From a checkpoint of a small transformer trained on Wikipedia.
Size: 15 layers, width 640, 10 heads of 64 (5 for keys and values), MLP 2560 SiLU, vocabulary 33273, 110M parameters.
Architecture: LayerNorm before each block, attention and MLP in parallel.
Training: 711M tokens, 10851 steps.
MLP neurons of a small language model. Each row is named by its layer, matrix (up: input weights; down: output weights) and neuron, and shows model dimensions 304-399. Each number is 500 + 50 x the weight over its row's rms, rounded and kept within 0 to 999. Numbers have three digits each.
After each neuron's rows, "fires after" lists the tokens most often just before its 100 highest values on Wikipedia text that the model never trained on.

L3.up1801:449450504458508398431534478432435491458554540422550508321476478439472527573511484588504504450460469526417536519516549538547568449433517433488443551523498457433483624638504528505474538571479570549456548506552600422484480552462467568548540449502514467533597467524469408467475330503485563622
L3.down1801:460464559527530524519512397424494538500560547525535488448548456413427426583532446525532543455409528538434443461495547479536526479504506371492471530420580622428483601527400454549531514444456473461457499478453471528456454506568449451501544565459482543486519449598471495497431519525471530581
fires after: ",", "S", "-"

L3.up1093:490466486394499480477510447456556454443445483403576470436582529478457508600444499528516559453488465572453542523459590575597503520564569503511388586465541461455454451498515366438548554421520498422448555502538381489479437459538493508473464424478541501484457565519491484559409585504467516633
L3.down1093:460479472500486531570601548535456536515543570582516494531500474531595505545472546477561419397526537485395494541548502467466484602455449556547590497536500501521503411644495634520575534540533506486506542466433584480503548494548562414457498527522447465559515441394513519488492549503495477387
fires after: " |", " the", ".", "-", ":"

L3.up1798:583469541535492484487498645522503558532454549484491537636507516566424482496480538513520510504456498539491485566481502490493409482505422489618479477448528474522489443474498422401540541472484604504501538553572474483488480503532529517462456472505555390485503385527579468462521549511521442593
L3.down1798:469414475479487400473470620437468527534499485452489470500490508550495466465526558505540445518525395504439480456416513514436560455476422508527531502439555486421623570485460479490543526447376502417494490586484454435560544441498536494526508473506481413443432477478522406441443510534531523397
fires after: "-", " (", " \"", "\n", " un"

L3.up1458:547502451507571567487614492533514457555602472517474553554496475562500499477484416541518527464455489523444531465500484435519485527521530565470479402420550426435486463475501533506495480515461457493534460466529531422553540501615569519507457522501488605498521453551510455499496497508486575474
L3.down1458:530482468377495539464552495547527496539510529457469514494438533487433543532581542559523492477428468465465418426443558534510521519524604446530478465464505528436382449473402500555428464539324495512457559434495476494438550505519444478561519504520493435472494518522560548504446494498443518521
fires after: "\n", " in", " with"

L3.up2031:410497485542510520538411499519510497550546457592554473603473527473472383481549417595486588467490460487472472516466483513329587470485457582581490507606461431480481534476478461499426516484475525460404601499495545492485485437522574509469464468487463457591583549520485471450476464474494332497
L3.down2031:515522455464525522543526533418472513434476549527517513511500597535419536559479465516471443544476505449470458505503558500455457501527563473469453556478530488562521519478406394470471394483530528531454410467462554569498419479532410578640423555486459543508390570516509484540450570502582481495
fires after: "\n", " the", " (", " \""

L3.up679:417499570490553406610581526442524589498461576417477501472382478466470628492530509451542446466473546511482516427444486412419497518504525384500569550491535563543485518520416504535499559444535405529502447436584506492405506467491624475545559532433583567447522466561530525546467515462458464472
L3.down679:599502538543605450536527438447528468537457535523412402484467502550553463507504498478428500444616508449472517456506419468467516513551543482532491525491496474450497627446495546501482481488521536481552531555456531560475433514459522497466541521412493495433464418517557530507505502435653523526
fires after: " |", "\n", " (", "′", " \""

L3.up241:447390524517493559476479525510513487560561480546482533555484554482501494593370516493477547460453527568528495482455507530477514487567475536514492495466422514513537482504504524418457491462493573532462367506424526420445550439411582467398544525530591482431505475462500518532477596525442469523
L3.down241:520402517519559463474510577500558485528505531499497549526497507510529431600446494567563453393475485472509515492459506479498527476662504517491444601438433457535596423513500498526431559484406472549512459552471505543509442497459502429447423552535516437511521440471385538484532535481438446497
fires after: " \"", " (", " is", "-", "の"

L3.up1502:585566478402597398482468479468562517488551472440443541482345424515541543542447574452470436497471501601518534584469437564563537435479546417519519424477505469515536460501500438446457479530538531513480502549432541535478570534375526515452587499464461500451476437537452489512498472475546587607
L3.down1502:487514554527522504570521425588518488537494550475450477481432509393452474580412626481433463489459433478524489500501571551440344418517481468445424474496444509524481620538527509599497492541451410467531479477480489497439428507538433491520472425483616483490464503453412458530471484554417540498
fires after: ",", " (", ".", " and", " but"

L3.up551:454426479428511497527615468446510509479512484565575546490447475545460520548554464466573507424543507551456501573468469542519479543395507586442420433412553488455521508449503581460564521463461470474505500559652541479581459473500539489463347488596535552516547413488571512529572435501550411506
L3.down551:464478469467510529431554539502464495460601442479490476528474506502502525479421534479481536490473511632500520446547538476515519540497498481409451524468465441482550459502498492439450422487454538458433482493542459494589413500508452452406506416613535504540471464467442462472521540567535470567
fires after: ",", "-", " the", " (", " For", ":"

L3.up2397:503558534478572556458545442518460635531383474496422543593482515508498470441488473498542500403536414499540523553500480495474525509508439507354475505432544507489527527477496504422516453522469490454506597585482544452462559512463530461385437588513575496434480558463583537426476547567448452495
L3.down2397:531544444575506487519502397450462570454543585493456473437488493576423454411490517517512425581588562543585543516570435462409494516551544482487510605488553531552525547473524444451420494442440539578581453450437443516533533538477518470443517550524654519454536469483549521434526549565469545521
fires after: " the", " The", "The", "'s"

L3.up1845:537464414468596533515545376555499472529490494441499567513479491474501503524439585513425535519475457528451523528570503478505498548414533456441493463534502514520453464470460527441438549520513465500523499523577485547390602513311519466456554574540553460535583475543539444557511443451504515447
L3.down1845:480468434537538544541521507481498489500518533475545592522492498540482465499509584488461592549487436536499457434489476499444404577406565507415495421431539545480467473538507565404483527560481466525487528637507486531485495396476433483505467466584527559451592478496518478391516379496522552535
fires after: ",", "-", " S", "\n", " ("

L3.up2479:532461508449561485513477564533487485550445468501557491567422536502484525486547566614517451517530356462542456489589392500504599541468519417455515469454541524553472539524559475526566481466432582553549467406549512422495488503563520506485533528533451577456539644513548447465518488527484518421
L3.down2479:535464417493508499492481509493393550539491607408570468457506500493565567523515518540483546501519524475568439535472422446535540432485511542542488516593472496484553599526500480472538434506493496479507493462484541393506514460495481479412505446456540613573515515472536456506426514611542591455
fires after: "–", " M", " A", " (", " f"

L3.up399:452474501523506456485454544546518480533449485499570503488461498594422544487500481526454578514522449584457422538487461469521447576531432518575538578483478472486506485517562583527530402476477502470435408436495473613499537458549449536540580518544458509475469482537483509463480454456422515541
L3.down399:412545415513526504552464472594531517599503579474546462488529463590585440475536457547403599571492536540430474477452425418460493526536515544487489489487488528535487504489568497473526484488450519458438471490458421566434420514476426473412509513561477526441550503523504436485519612501405502512
fires after: "==", " a", "-", " |", ":", "==="

L3.up476:440502504402510530454455447545451393471531518471515487473575550510483507533523604519490549417541557504450528590540562555587483517452494553424448492520563472484546423523552508509524436535476532493547467510485517493555539478518498494511459493566517474489508587504476470529563582470540466485
L3.down476:518462433451522419535508412539519484464567514551507359515519436517517478460528600500621494476466515524400549569596530468578514461468520532457457465518525452543500465490526530536455485497500483539520520340511490491517491544516482413374527527521494467508524376477565473516668496536488464465
fires after: "-", "k", " re"

L3.up1897:515430362503626492545512512460511372485543548481456533532522531516598507505480521518446531510523512560531496465485476552592540535466402534491456523519422501490583497546516578468510519562597533489411441456491595431491496618524479596527484502489508487496490455500440480509467467540476527460
L3.down1897:551522500534536532379458509511521470555556581452578431559518552494542479437530449488433502497518516412558542483526496494570453561494517514458460461542529537380536448539475589515472514557521535406434500411495482397505494497560509537426548551533493506395568536534441510518570487475488437443
fires after: "-", " (", " \"", " "

L3.up1782:583488443534468459529526566475497442602479494439492406499522497546539486544493510504485579470425456518591567504417523469466506535541508482447492605555512510516458541444432458463504567571474566439495531538515450555518503493427535612511474605407511596528476453528517470407525458499549454476
L3.down1782:556529432465428403449543508574516472507466481451404466434554488567431490498583379539452487513454544550571523499456517581587451464556553531537496494520477560510420539502438442551593513459570597500496477450536500560432557495489514437492585486558507464546545488412477531548524429483589518439
fires after: " the", " of", "'s", " a", " The"

L3.up1482:548533496532529578565480445529522503429541435559564567476433450515468531644424434485503482525568463585429560473545546393581492423538480495534467538581374466406573497480455554508444534415527473575501450511516425472506436554495521494568538504490427445421540472479502525513428536460542478540
L3.down1482:477520559501427508545465537495572548513487548604533511443498527500543612458530563567497485545456529542462473503513457414533452556458434567505464404458472500468572504495535566450461393511467491444505489411491426546493488605478555459483484427507482487520505468449569560586481533561482496497
fires after: " the", " (", " \"", "-"

L3.up509:522482512560476501471485492484503436550578472494424504534453619485453567467504542592445493426407474426442550485524509455497502579478512459409472460402479476499548440497523512484493454604400430521474494513563446567477472441416540533444529493476435540453494460464466544541402512543433474470
L3.down509:468587451539500426402479463434567477516518557452576481509456572552538548500600470409502508564598497462489509488482489493525529590524483451535507434559573472506466548490476424473543461416434542535539589497516544409531578447500520545570591522468417486410487447422586536573423492567471424553
fires after: "\n", " a", " the", "==", "===", " ==="

L3.up2454:556415513486554490487515462540503537492472553438584585476444460537515607475522541459460487476524515575488446572527496471448479427505490432551460635586442489467484510621461528564482542431621428501499551500564560537523532484516444530413497576416575509495591428498494487474436460464489437457
L3.down2454:479387509523474473577479500618447455540454465416395571647445475570483522515471501515503495602429357561543525450445549559578465546453452512420449491480521437474538370511432563572430556470513582480575429428508509571502457494580489409373460524511486458568524475441411519538497538463415494491
fires after: "\n", ",", "|", " Order", " San"

L3.up1737:506498464449533533508489590598518467528435519528440434437601463428468511501469575501566448441443494540469538478417502478584447531503504543499529478454571455482435471502651506531431466472478562515428532457513498514535503524499531473570409492569506486438441485539408420505644462513563491387
L3.down1737:399473527478500482584486457441458485496600431506503456412480471553409522484448586469447525542572494354526471509464463492550466442440532547532556502393547499444514512478515572452590493487597552476517563445486484472526511440417507492459400502402525555544414478579555466537541616452381533430
fires after: ".", " Sak", "ib"

L3.up1775:491509593543546510594456520582472598491443463476522508516493560532528589459512518556387445518569417490496591543429552409457479432446410467498530446449478461515627482505588556430453474595491566504457534439504532452582471444548532482586368526593517482554405520543513491440480513515521499448
L3.down1775:520462445398450494466442499514566557451483488471566493538527445430545484504502549441531517517600583568389546588476542539510525512422567652515522489481491583479523549504430512546469524487446448426332432523418475536452583513535485424493543523581532438455402552437457418579497487563473517473
fires after: " the", "-", " The"

L3.up1785:458476571521496465556515580352576454607436500474410548447569443461549548467601589502423457443459527505528428583545621463484466477435626528519439499419543523530465436525518529538552503493488525431429488388500439528522469452473442455475455572506575508540503497412445428526413533457497586530
L3.down1785:501434493501503532508514508542466543471425376494399451490544450535547541476519520487496463515585539490487344544388491556568559488511508555594436598491457538461425542451435423485474398473540586499471544528507531440538443461493547521598550529551523541523499566476462492557515450571452481545
fires after: "-"

L3.up2084:496532401518532436509471592428551464546545490382510472500566529464488498442564544545506552424474502583512470522597509471480445516525556587489499496477545533538495479574525458538492469508459390460449470546552553463463449508523526613435446489459525540537541474455453521519440504515536524555
L3.down2084:542372514500463506535552490528484337448472561400514577441502584435490517410469427525424466529466420443528544486545535572503523502504530489543568451450487467513540407501402460518529506566492576412520525531504488419525503504524496451446483481476501424486578479597489533452539395519567612547
fires after: "-", " (", "|", ",", "°", "N"

L3.up8:522450497568440514489518499473511444425470463511468441464466536474479624451421448474452470399525560434523601502524554547565429477542548432558440491572492493468599551486525505414492515503512471527524420466513483539497534422595463519450522481515516420533454475463465459518522472548447443492
L3.down8:452605452468411448542523415489539465626477531454506554477419544571446504486443501519556450585416423534506443416430602486534545509467542517520520541457413442496478552512453509531479552483436521476483535501445554400481557507463401460504420497504554476557497512457483538490511529500525494703
fires after: " the", "ese", " The", "The", " Tr"

L3.up804:497483439500525491488409499554534526523434476548549431440489480475480475506458531555530547411458462470482449549535453444562554435415410469550480392495482556484505563527610490429462511531442540457511504511421431538561493526612555482537545612509415574511529460510563396450485501456364491506
L3.down804:444512517621465527520496487503458501519448515547558490464452553465530584543582510467484507507504520447477459528503487489499427560447536522473475449504476466503583478533434508575535506435476408514522570519476541513570501521429415500477491528454479422429530439533515449450459589483581601594
fires after: " the", " The", " This", " a"

L3.up1562:539565434580523419473591500525470479490479435496500541530500513484509568515473542621544433515597563547435516576477457506456391541486515527518471575478498471437539552532513508444490470507542400603554437582572496466468504453493511555565521485530524443537440442518478467477502412604455455579
L3.down1562:505478474475458550576469583417449549430482498523591463430514506555504431533497565491509581487488560519519483533518514541491468454539536515491485483541544507559450495449557507513405467507439520490507479480456369529496469527485587584524549488483469549492496494389430497492491602507639502480
fires after: " the", " sq", " L", " a", "sq"

L3.up548:483373442514507511491508515560495475513440478535481448499541515489566348511502472387494476444482557498511505474439493505492519471490517527492482564443528460455520471425532472605399510530494504478566494453533515593466448489536444563413467570526477538475571443478460565443441503426411489516
L3.down548:520478392552487498433477454452502517524520436488382452510513498501576487584602456492508508502532508562489449485455440530500462497499477426522481479485524542504587538458495474478511526462499465560429536524596512528558585406480575522415512565445461484546527492489458443444484449506435485478
fires after: " the", ".", " |", " The"

L3.up2212:484444410516581513502561453417532507511520419391585551581498555480447532544573567542550520492506503548495417392470498506549435562599539520562477460558518528486433461536458561502534550491576467578518472457457498523513515490635414562526426482445522490426560421510507437526533458519484565548
L3.down2212:468425622577534470536533396591504514525513467508473462464403421483474567556521445484543542617538472458584474431416510430562421550630459443568487494472497530597487509529479534408525496456517554470427436572565445459536466508520444568516494496494467567478493421496557400420498591479555520503
fires after: "\n", "-", " \"", " (", " |"

L3.up1464:400544447469487538493569592519577390399475447553472560443504572531625546479569499562533507515423506454487527549462602456498445563414463550547529507445518517523555473529664533502505440477381489445607460512560511454506389565530506464523458566546508571535468539516449509513540512528565491491
L3.down1464:508433461558504545472503545468453488476493542492426517401459512503537440527520477486369476545568514561486426440529531496560566539501444552416508482480483514548565539552501485445458536446552488484497505435548479519507420532504567542447532482579542517455469563468449401464465547503540518535
fires after: " the", " in", " a", " under", " The"

L3.up646:544466474489474498489522420486488564421444446462529485498528450565546571493522537538446561496437531448556486536507433512523524486500480384520521514459479503573570446530480539446468531484518503480509493495455396520394473459590530418542533509514427482440506347541552506465498481533376507527
L3.down646:562581492497433531431439478474468443460612518547481481386509490504544590503451500542568481535536544542438531451482448577461521607499531555496495552608449501565530533594477569445479403463534442545512519531524484513525479431549450450533488485474490440529521448471526516499477555476513484528
fires after: " |", " L", " (", " $", "–", " W"

L3.up264:524523522539440535488482601475454464475521495451522473487456561555513600473466633562534464533551390421501484494530507414519569518511474443555541542502517569462567495459510505469485543438490554534400415495517471520585510420595539439471456579543440425438516536468533577466465468517535531585
L3.down264:503473521572495539493525529431436426445528396497466449496527507526474487523490565576530461511529460546448520441489560472516452501518496346432519574463562504490586522485504582579514550420549474516460502382415536560459461535509489463498545400436531557475440482481579533551510522529553477545
fires after: ".", "–", " Jr", "C", " U", ","

L3.up811:508499459522513470505575479545483480460519587478517530427473511492516428511493512516458450484407381540466528532485558542511534538511610475475556470519501520512417536566390532508501406568500549528535461448426523393506481415448422472455552538530515524510553537579475476519518507475595470478
L3.down811:535418579565513549381587474549434562557550544448508607418607581478403478569478488467453513462546529503523384622486526434469489439506447508479517483482507620405427530472467502471494563561496560533602481386498520462550452547510455490404521509603480481472513467520473509508508524557481525473
fires after: "|", "\n", "-", " Ha", " Order"

L3.up1992:571469448542537501473544503466555506404538524492529476560483566533422496489546434471532418407492496514471500549572396440490422482479530474604496441454470453508499440558559489500425537560598532473359516509541447492459491468487493600478463479388455481447523531569510500461522543481536464605
L3.down1992:483458480538531487487421438529508601523470527541585533525446510565577457515456476499554463505516489450520485495454432474523522474473496580526478532453509460516517516573472464436518460495502517437478529510504520555640542577570450643469472499424482593483482531458533535447474536458551515535
fires after: " (", "-", " W", " L", " $", " |"

L3.up2437:494406425560508421507484500510547467481550480600570528463400523444468446482435551538459477500551408508470532513518470443547535459473443499555450500488446437504455519393464548457439487542492571410481491479414581534559555460639506467553554473568452578534537403562441532415572498495518521417
L3.down2437:527416522504510573517444483572518477488475515583461514504393552617503468545496592497515416524568411451552545489513516502490525496489490526537476570471482553543482535515493523517555443545542473530473463459429485607495490488465533444484510421531512535464483522504475481514562467417523480528
fires after: " the", " G", " The", " 0", "The"

L3.up1606:452389446466510491506498427466487528441461486470569471510469525492465478520477528457503471515495526526468507475478552489504414450604479458590481572485588435523498458512599541451537552521433470470592449522501485499500544551405464539537568469498495406552497496468518554566549467531423548511
L3.down1606:457566486492535432494466492649465525523535571565521453477475508389455504528466546555494533426541597403486459425499460476554503423492464586464499534461497563535493526522453484491493452447553446426445457505463528504541502538658481580463446513473401594423466563597537535486551493553516461422
fires after: ".", " to", " S", " F", " .", " a"

L3.up815:518446486553478494405553540432477404482597506496578574573516512443474510513498465414590579463424473508451497524499465538567570501504538486514468523509603499451478503419515458466437571472511498532510458592436472529519498383462525551488384478515424531505481475469548588472585519528533448558
L3.down815:446441488441416578486540483496434469562494437542383551445459487514558485516609545440545578590558541519448511469527470454462574473486413504547508494490551496509486425502599540617414563510526566507541384496556476493527443510540503473550479604495581531477496564499489540533597561562457455475
fires after: " the", " The", "The"

L3.up1935:503529428526547551393530616418458458481452560515465509414555578492472535505486441412524488445482371405464552506504484419551473483448525487477575453448448500460629456531464538600489519519537514536460606412488470470481546522457574518519485468661514588419459518460409600562466467516494538625
L3.down1935:581483510453540494464457569426482560479500365629506509558536592465483471475550407473564499450465416452369513495513519457551491538540527550486499470508446502436449559562459607523466462500539447578505656612496488412497503512451541506475518494436493510457516572507435434470512491590439500559
fires after: " the", " The", "The"

L3.up1968:430568501592492612464488462411445511513513542451520540528491454405416483467462543434520577527540473489508555436502434509576535522557512457507419513578464491436474452532594505565501557435505478435560458583423433544478489514491570528418456500471416583586523443487540513424473539501497536441
L3.down1968:426412500459466480482568467423487533518373515542398512469509388495435450501531590447496646530559417464470489513487446435530493487511453508439412483535393436544463449513536510554434550435490429473515481526561507540592518540463484554586595480429502598521523511497497557539418543523532474587
fires after: " the", " The", "The"

L3.up1752:471526578587433438401475531550553536543529530439470469518545512445431493451459510494544464488482522468443576405533439489506472512553477538400607460528445450476583550449540515535509439486566551536463427487518535511555456458613544436511510386461510460590536558527558499477456496561462516411
L3.down1752:502545543479388472418510471528454448551517480507494411468462522462484547526456460427497462514466483453486523571547570455533501584522508535458419541528491493491466459435458476505519474418481581569489455507556449543555446506483468474526586527578492460421518502505573516455461415495468456416
fires after: " |", "′", " World"

L3.up809:508479548440522478630572536460435598494561509486531553447393525409531374460505514427610458437517503486486547552529597415487510451454436448522525405465490528560498480510469513605476505609500476456488452525529450496515439572516520474520447533568465520439490542497487516511478429608500500471
L3.down809:423516459484504511448506536504450534476396531501502528541541533493603442594501503487535515529435470407485413401433495497480435478479466508591412482550522457523530527499447523453506510450469582562474458567553531521458496518434502467478513531588477508566509608559554478518517460551487504484
fires after: " the", " a", " an", " of", " Ar", " b"

L3.up370:474563519464489483394468519349501508535438539427490463545446474573551469532466482509459528478522483541501464590430603517515490592486407451484570436460445535476431620536426420421536448494467599521508426447496575486591467520508431454473522482467604513393416483572447386489473481496509483519
L3.down370:429508441517554476457584531548435450499527502513549429403569546439428405485488539512440522552501551540510499526507521469509529547461509536475511485503541486470506472482489522461474490416400451517452457559454502425439449496516429414401477550452457473410403514450478490551495489543518466380
fires after: ",", " an", " An", " and"

L3.up362:518494521501523427484477405330526534553524454402573501470550481413477447482435488525445621501469458464494581549498473477566468488455490436495514537593499505439473493448456471453579460540408529539530509485525551533511564540487568505528543511487524496527396475515483438554552411530396472500
L3.down362:497519590547491480462526490442583477557559535457590448418545504427392432531444489537470543518438449535469536506391538460523547503474496494445509515443499430389517499501450554483520486495387451500423505404498527464533460501589572457481470532486470437470520506546439483541501486632446507528
fires after: ",", "."

L3.up550:499497522471554499504554452513470475497536534553515493514502580491441496497501608485368430514552408589606492530562443522419388465456540497552561503493478462454508533587569561523638491442454520545487468516487512619508469452488487525533527489531478535478511532548455497472531437583525466538
L3.down550:471492469523524456501570545442509467499555538585411464426541513498553543547486477516552525598564537526465511539557526430485508472544571450528468456595501501539464540476541495477572548451603477479411414469466598630554423507442565476485485520407596462578451478467509488437470413504562619457
fires after: "\n", " v", " (", "′"

L3.up277:412550443462509595474564535526509472553538599493549437570535553474482482530504562480468502444577530606454569504534631455486559514495483507486497554497505574506577475432495453521482550495452461454516534450492471473479494406544525478409431515528490483504472481536479540472551542489383545523
L3.down277:553507546444495538490540537450457423434535525539498541588570563456470506535462453517420479462422448504436548563484556472430583494462485515468561633550525505481418498554605541515512429618456524515536447587476414490543543576544553457442525450552522540417492486456548404455510530519353495388
fires after: " the", " a", "-", " N", " an", "1"

L3.up1206:541512501564480414525476599475495448447471522520537509449539497514388441479573490457482422447532431481479440537441586568500462459543489533517483584599533448439491581501558506474512513618436512428399449469464506424503477521461465459416471504447423499465550513500438431443447535532486497468
L3.down1206:536494461501434520483399476545512570425479508514548524490527604515431380574484523521561525482513559474431475421504478595508500520615502612516437560487412476574427481475518458339470497570418502472514484488484461534485431573506464395519487445531491611445520516521436462513550524538469522487
fires after: " the", " The", " D", "An"

L3.up122:390452548528522543524478533419445495514492508475542443503521500518438474571489435550450483432528478559560392578483449462479558555458519480595476484495509457493580562531556565554575512494580548497538539526392487549436498480558494534488431522518519558521491469493549590456478505447570492444
L3.down122:548430493564541443410577446482539457530497423478476492435464597499540514484449455514502481407422484486444494560507499520505500552472468497424468467466548536420554523492444491469413460475498536449528539404517425480493516564436562505425448419442546446596482460563505497519499503516483474490
fires after: "\n", "(", " mid", " the", " long", " ["

L3.up513:537476440470526370460563621505500445470493480335565460508432574445566536443534469536529475434552479548519450553540532464554455564542481504511493483560474495455485474531533551528494529520491456535477353403472403461514479466477507526504402522463424514452521498445526541538488579398510483535
L3.down513:522443471457483506491635513537457496521499486492496450433422495460468528585463542549468513491554441406496463502498439503507466523510465493516526532480501501460491432548505493572487518595527521530450544435488476522592469472485476445459460532585391484520480495526510483524407613535549453523
fires after: "-", " (", " \"", "'"

L3.up1949:406581493515524583470466593477461466464551519503511412527495532406523473480447484536476493438608535475416520556533474431495539583501575462426543429570520478466560468540571444558534571575418535529542433566528508525532515546564466517415453516437610586492476480538506576492510458522491530510
L3.down1949:510511406468518406595496542483492529601476507592497486524531446496488403470496501440524493448426534396397459546432500490492485465536518528473520530420457409462419445486475569542514482568516505438473459541432515359505412418430467410459503492592415605487491488561504522536496516549488386544
fires after: " the", " a", " of", " in"

L3.up260:508536410496460508497575590415478479532484506486408490555473491437543522472517489451491478501450480513483500476520551533484537557490482518485508516503477488414566547474487513430472497474588498491418522395476381573562420526457413509521447528502531516457442419539408485573405496459452408520
L3.down260:422561542514478482540492516422494495486414552574450450593448460439365453557547534473480495448580492581584350516521526501584574595458499543391536506487477434447517514458419454480541561391571469524542403488517514547499496489521541500547605472518515506450467435569475450572428522502439502460
fires after: " the", " a", " was"

L3.up1554:418537450579493500511419477442539522529471472476504499495444502578500505525485420510464466419472479408455530510422552399529439469444489565617503463533507518484460451439467522462547395426519525456466508567620480528575495529510468476430486486440428460546409490541446451444394525508421477499
L3.down1554:451568501513608452508427525592438555499497542521581428424488553458468489484613402463539498494502553449468500537401561536548503523494534590508506413507480445536503512466514487513590511389530476375562522609486490512485513560454427456439533475525442506478492585448534485561492513550494567550
fires after: " the", " a", "-", " |"

L3.up1214:562440439486574579539512496590593516591521540490539426517538486561477528502550404564579396511459489458418484565480549549587444510501449478535505442465450461436464483452482421521552509598559510504518363509597603546415444588436600521500460458370528533575485558465470498396508530509528476473
L3.down1214:527482424565525444508564419502512544449492515599597510444563551482488491500495520503519472566514471539486545426513481439535385537461583515477427478403438359392569540577516530535513542595543477463505410474556414509449531491586494427473493472472458557505532449566491523541396557490482500463
fires after: "-", " \"", " (", " As", "\n", "."

L3.up201:506626580574448446516472532525522518599554458448506574524505475442639373459556525562500467441421554497495442470537554528551440523481521445502515485469467470475474525572529503489446528539549486496506440524427562499462492572429466521541539434470525531443441491556474584475541546531633557428
L3.down201:472467448575500538451523470508416471364578474553478501506475474538447516467452451521491594537543368444586523442501460553482518518556482403582532553500473482476455441363437470428535498533463442524554504494475472532492484489549437462513503533577469427482337512513557496478513513523457516454
fires after: ",", ".", " a", " view", " independent"

L3.up1023:555544525466544458585504541595631502492538465475555469526455527528419454586497522402511560527575525527520481554495426473459519550510511508473559471397448516496526485452500456532537543435577466472479583499548459497538512484583458572518474591450395421446473582522539564470442464517595486533
L3.down1023:521539480489540502534580584568519528518470465530556523500367474437492519477489500563530568447513540496460495430472521449473589526570481465438408463512523503506437494539495443517507493419485560583498536493469479565529610516553470508620508462420607553660489541481459535575508502497545434463
fires after: " |", ";", "h", " R"

L3.up194:525463607596472598565540555511498466526480544542539430549549586610420472482485501584487547494470529609483582599452464463521453477541474553561537528546479451408508493480538413420491526620527507541395487480421531568430530579560573535544453469504518568451482431551495523509479589473489513492
L3.down194:463455577553467465544362561522557479522594524560547492513487561605515593409499505459539482442517518511443462505528392511482511568556470493513499451472530352548558533447557514593497522664485433494415486448508463513520565550451538486522533440387546507525467463552490475475513418443527515477
fires after: " the", "-", " |", " The"

L3.up1961:546575563489560466437491556478468478546544604489476566482525428452538569560483480515542535535520466490553498502497532611435488471396479486491500426461488543462461559497418560515459476453428469653556450555528480521469475511524472465573535518562481500491570469466453464555516438516519562362
L3.down1961:466546558484504437501454482496446549518396565516587470460478518477588537438580438497466459459553451507482474550503545544462389525434554500448497506500456505517380442459476660522491394530518563501536432570523479541506571456501435386474523428460522524412567501495487446558503479541512537415
fires after: "\n", "|", " (", " code", " NRHP", " zone"

L3.up968:495460438404477515515488532514509566503508563496583410471487499572548528474445424448375521530481524480450516484646511513559467516518401460581441579552487566445460541537527510435474550495553444550537511578511459552428451572558543507490470476457486522485428523491475518478471550507491477522
L3.down968:442506481404489525512527457483544395539568520543433472505452586492521489385465508524553449534553567539424532472490441536496461529473515468544566499359448434507493569507501458529527627536513488501409513544412461478534551486516530532514497582457515510449524491528517494393526480510439439516
fires after: " the", "-", " The"